{
  "n_layer": 9,
  "norm_eps": 1e-06,
  "positions": "rope",
  "bias": "none",
  "tie_embeddings": false,
  "parallel_block": false,
  "init_std_up": 0.0251,
  "grad_clip": 1.0,
  "decay_shape": "linear"
}
MLP neurons of a small language model. Each row is named by its layer, matrix (down: output weights) and neuron, and shows model dimensions 0-127. Each number is 500 + 50 x the weight over its row's rms, rounded and kept within 0 to 999. Numbers have three digits each. A neuron's up and down rows have the sign that makes its largest values positive.
A block is one neuron, or neurons of one layer that tend to fire together. After each block is what it responds to, as a language model described it from the Wikipedia text at the highest values.

L6.down141:539494483422536471533528533474420477532527489457442494484426584510525469578498473471516472522442452382519510457527527514494473536512511469556421540603592549518505506463622530551508579542416432534508496458528469466555526558467506498481532467511585576581444492603405451567453483542506448543481584566511563583483516535394480491468531458458541490519505558444504430498548526497400428438517
L6.down238:477571504475509417512537420513479446463466507529531512438423509613462490603542573452513441445513528567456427478495547461498550447422515487525495524426540447434492543500506553508434518460491450498430576532480474429422566523528558474548485531503533533414451560456485592501458537514484524546563416541568546584513524537413487490509516446475509463651547488478509434429497460540441417480486
L6.down399:513444460541458432535473555480517509511549471511485515543457423546488469546603490467601506517541466533574447537435558516476520574543491504536519416509537528581517559453504553576500496514492554565398542453549464435586504476488488576470451511491501500498553482566563419579466488469492447486531560542545507481489503472381495470512462549617468379493492476539472510507521554550538481523442
L6.down503:396447499447454547384477549621529369523527545506569491477558476547461524524545482412475625507516477480457537449471504516517521494512528446496451446500447544478541432549528517491477647503500517523549524466478433530528529544562477529470412517473486529477460472515540450494455479532459446430526536488476590461499586520535516487539419611492476507411472546551464480474549466418492542406511
L6.down560:488520573528551558464520621482543477429439447527519511487498388448513633520563445492563438487524447483545552507513480457486506444452590501506511499460454477540520522522478597533541480512481520509530568509525527424491503445493502614453532484538491394511581448448621583477393505416519475476523569476499518486496527438508539544500505466527561469521489563508449464544495535595516459499493
L6.down593:393499495472436555471540525519463419568479494457601600566555537504531457512474553467503558454501454517539437544466529535430449466512471475461550445466469508504562501514571464484566560490377567480539515556517541456529475527536645497520453507364541395478472500562530450497529479455427517512510482583492565574448506478556553456517511523463557478436422480611451506501499452527523528501427
L6.down599:477512496500487491425489497464452459554556449505475505522482514505551514509552639505549512453452695536525497632488501535559540428460569519555470497477490523497512498506540568502418521531519474494461497596467578477596436518492508586527472466427445477473401486502577492515460491546468596525461460445504566556599518515486502495439498496438443496525490514497393574470483491573472512571498
L6.down921:489605502515569454497411467571541553479485491532455496484545521475539521517588501583522571447476551451472503525539632571547492507498602452589516458429491474481486498480595526531530532584442451455535581539469499484523496527431489607525449580525460501496583540467553460487518459528424520522563531500534484494524560507423504513545401374502513455565489530522467539499483567450552540480518
Responds to: Inner word-piece tokens of rare or foreign proper names, often in tables or lists (Till-am-ook, Ci-ud-ad, Corr-ê-a), plus digits in table cells.

L2.down147:523572418484494499468458551519422511479601502402488503433467473473529525410461521487597509549517516502535559424442535416518497532530466583479508511524497500437478605483582525473449563514555528433511576550533491481406520515492586455540533487555471556447478473497529588521467501415442505446537501575470475471637589475487512522473576445550404493491495446600526640475489538555546501552567
L2.down271:526519621467470528508501515550556494477549514518520496533526398498509554611498452470492473559389518498477548450505498518485463471524465362549521449464508538499495535493489457504497534398446537481501447548572482488495529510505631480555538457383478571401426437485479456452578508481559572540549490532521600505434512437457505467554503506558486478561544488475483543483476532501504549605453
L2.down506:456474503479513529460565456532526516487483528521435544456564589528552502442469496470434461425438378549513471487427499544525477419555489402549585586486464530531528515393529537472575550479532509532502499487485480553531507519489522515477542508465478513483482563499538520399564529456507419487469544544393516484567418575456451479481475467482394547518482513516513496454491513554467509518512
L2.down533:588466550565441538472450427498521409563412485525511457528450593522551445494542507391532458485399480485512482520469423429583511549407532552509532490491553456567560471544499491593463517506428498484473488479418522531451525514497534551466494503438538551422544438502572457460487484533517398565543526545361559601477508468517504446576489486505414417547439512444507469476510517373563588508502
L2.down790:529463570487514496480505459529528586486528516580530487511475537440511457510456445464396516465546525498581536470467526440469487484546578589493527484482541519514503497459659480469469525480540513531522548505559551480576485454442552432468567460541585548468529558503447538479374409519491573500453473503495423502515578504472441486553448509425453549529599421406448530506494495394524512524468
L2.down895:469559485378467590542531526500417454468505589461476569526508528508595480526556472353573447477483496591521416528474555505514525562474558543530581492631480535457539457609471617437580612567573451569581489517472466597546533509467516488440578555448512505539494462459509444435466578514556518548508623467449502563474496580532494451465500408497434452522510551551542591515512571514434531589452
L2.down948:405448466552361455504594508478405491510486478474431448465439455506395488504503517424552475505546398528480501550462528492525435505493498553519456456545517441431477477547617481474533535471529502462510517508536450581564491457435538515516408549426608542514495561492436516456534550552501463484491510497487522548548523469434428488482505471503515541521583548398529498483551462419454535604494
L2.down955:458444524465421414555326485400439456522452550453541536513555460429525576542435464488462544501588535551487497553544479577524408652438468645479518556498532481438542447560610562502537531526582420539558481559476498495485594529470477448526426451482474595517434581487513597480479514578446526459502457465544509504538460490513453431554463429569456554483501512562453541585469554507492537437464
Responds to: Standalone two-digit numbers (often 25–57), chiefly in stats tables like football appearances, league standings and vote counts, e.g. 36, 44, 39.

L5.down689:505505507501486512589419489492589527508489564511387484402513501483452494518553480530513472546546496462515516486434579539566565493456489499518501508446462422564544561544538370468542449496529391544508431512468542535486472687529423562524436559491427492471461497519463552542534616457455445422467491606435436569586463449431479470434499475553437467442459513569516411568437464485492504535447
Responds to: Leading digits of numbers in data-table cells and coordinates, like vote counts 187,754 or 60; more weakly, mid-word pieces of place names (Antioch, Ascot).

L2.down183:477513587448495582540516435517518514411529488579454567439480494470400524516502539620484546486547552528548498484398452491457450486446538535436579570587517503451466463444547506569579482461522536561441466480472552503585455415536482542421551471549487466494599603506536400570424538496559482520526492579532487516579520500511549566571548458407575414574553500478544561466441497570479428552478
L2.down185:492561512434451465505463486453425445432593507484463570485423419551559504538417495503454500558502511487498530404528434483521471538453510550450527475473530589419433435586569462467553524524557504468536542481593591555486469537459554430471506441496521450518498555455561530511479542489531493519502476461464449517453484528426491515551555490373446407502541506475475488492460536439577511584484
L2.down366:445456506495471477455565517420519452523555460529413533500536557532519566445459469519507575568519484508538443544466490483511467485430517593425505480452441543443579500453441432512578529453392532533481517553571571512486517472436528444461614516480466572504579535572481494489519584503524486593423520482558416532529505492504416469563498554460533415446458508408522505579489476554520510533494
L2.down370:550467496576482500498539579559533434542460479547519471602483489499554523536559488587557428542517505542413440560484484458323435539431424450560473518441470449526444506537496503543492526427515566421435398416496563492613548532440493526562480460452470409532523531491534510548524480521474422487531541511502513500417564620516509541484519478432516387495542402392425532585477538474485497503547
L2.down448:612529422436503533470528542534426492519481541456532485517519425527490554506536481536478594514509560447454514598501535539508528524538550312543481566494465552514517505544438407547543528452406455499477440568545473511554538484440475480598477474498614499483477529554478481457461471412523436530451483510425514534539449469475505463595468558467507485622476452526422493506459509377485465532434
L2.down829:533536553458438468469474526525556534460538393498508478466522563485471494505443480518457420517548510439513567435450455500434547469507518522457605502512550522433483448625438529466538573584575515564542535432554524477526504516514636517493518520486552499522572430461535513456467442514532449518492449527552464473455480452506434518484607503506514426566547531451445546567503463415440540513488
L2.down873:524565572547492505573591582528527510512500491570475476548458492555469575499559497420482449468500469471540480537483571469366530545477480635545566495519523463423517508449439441506524448536488469576504470531440499473558470433466469634547552489533604515479573496534578462604401547514560524445570541494489355562555589472479512514476561452344506495484462524438555621540479509532578432509575
L2.down906:498465466468578453476515486363493483416518557528484505519466488506463545557526576398532474488561531564559572559499565450485484499463548679467491494533535482455622442545612411468447499611478454471422465507505452527463513556616432589494514491519587441403492574483429514462447481557498383533478453549477549508549451431559538468477523448547459524475466569506553593526486482555455501483518
Responds to: First digit chunk of a number in running text, usually a count or measurement after a space, e.g. 29 in 291,000, 34 in 34.5%, six.

L5.down714:491519540442474466387486533483544474578520467500511587537570673458487512589562408510475620506444593453552405430541540515431517529519494417465581419503479517532530442511464549480465423453514489568477493426482506500468522583467544441484549437425466597521618549592514477503488419421453457564519393493413551513464553431454505498591371496511512578502572535507505478478471502509395499525469
Responds to: The word from after verbs of removal or recovery (removed from, eliminated from, discharged from, suffering from); also mid-word pieces after p (pundit, pardoned) and numbers in table cells.

L6.down16:459576463512572497428521490533447568525441492511450436547544585519448502636415489447466489479476495459485589496391563466509486569452546519583500446555438463523502524539509516574479438472553450492417533451507397423557529486484517477453441523493549427494476491535572475515434535475575499508583520480607545488532544495518472538442527491520553470485584426465530544441546559523519490525441
L6.down98:476453488497536574628539520545503508487427555448528520472470562466511518534469468557516576487558508594610495503502488434460515622377588457526490497459466452488517532481487497550600522509457525500491536476476473530488534345512589510489481495499598487425607503450501512551456516429541561441513461439567640485414516493511530520466554493552448454500549553495503534453539507386478512527494
L6.down139:439443416502470455437452473525489498548465547519417464536425470492474467535453514574516397520523496514432564548484437487489552530311476482524544499452505433522548526537495511478431543485527532500610525595554489443558493473504519512484469442478416550515488503461507443474457501467460483550483552460454523495531540544483565545485498469471508479527601500516448509508473478477494405503528
L6.down172:563624520472530456462507526476553466595556494485463485499484490507585435449521500507426466518422519596595534528506614538408515467562495511430503566471498516507472584553557469481461567570522535563450555473453476465545532473485540585538401469498522483521491538519500529490452493506503394495515483481482514428463464498478481463494596462554562505496514517485597479576525466589434497546505
L6.down188:533517461485492517466519515466513537468598581441421469465556449459498574579582515585546431449425506440453521519435539455533586438447575573526484520466373547391451502479520467528476520582529498441456516486478533541474337485591459471528539512562483487521532523521548425466478490523510502630501510568512548469543565515450579471464542495596606438571530554448484489504514538556502641545559
L6.down781:497542567483401527424458457543486531431558446510471511508508475440566482433528520479469509501530517478469502444501531487525506625543508318538442520606502463531524562442467511551453475483525524544481501483533525573547519515512506485523458415413561455448468527487504610411578538456568473492499586581524579473549479536532471479589504550430452459498494536454560460478446494452441505490403
L6.down813:526468493499473490568534548447473469563481545489440440428508465549478483477430450463474438466507489387445587414529511595545518511468470493546531562400488509464486506542541475487493522505479482486524421494512538523586482400492394539516394583489475471492513531553588478589414438554481494447450602494478538499561546478565533406622518378532517408561551581516590535520510501445527466448528
L6.down973:414470422500494550507563503542429571487579514470514469510473596528519482490485467515589526412459536501455483477423523521541574538559556528529555487468461447534489472624524582570481486536482532497528595553453465499594439584509480538493540563521486555486501466463509489497446624457486605528505549527438526456447568545436489482464475523536550507524438439559485518466554477353489470520379
Responds to: Digits and cell separators inside numeric data such as sports standings, batting stats, population density and election tables, e.g. 74 RBIs, Density: 65, 60 points.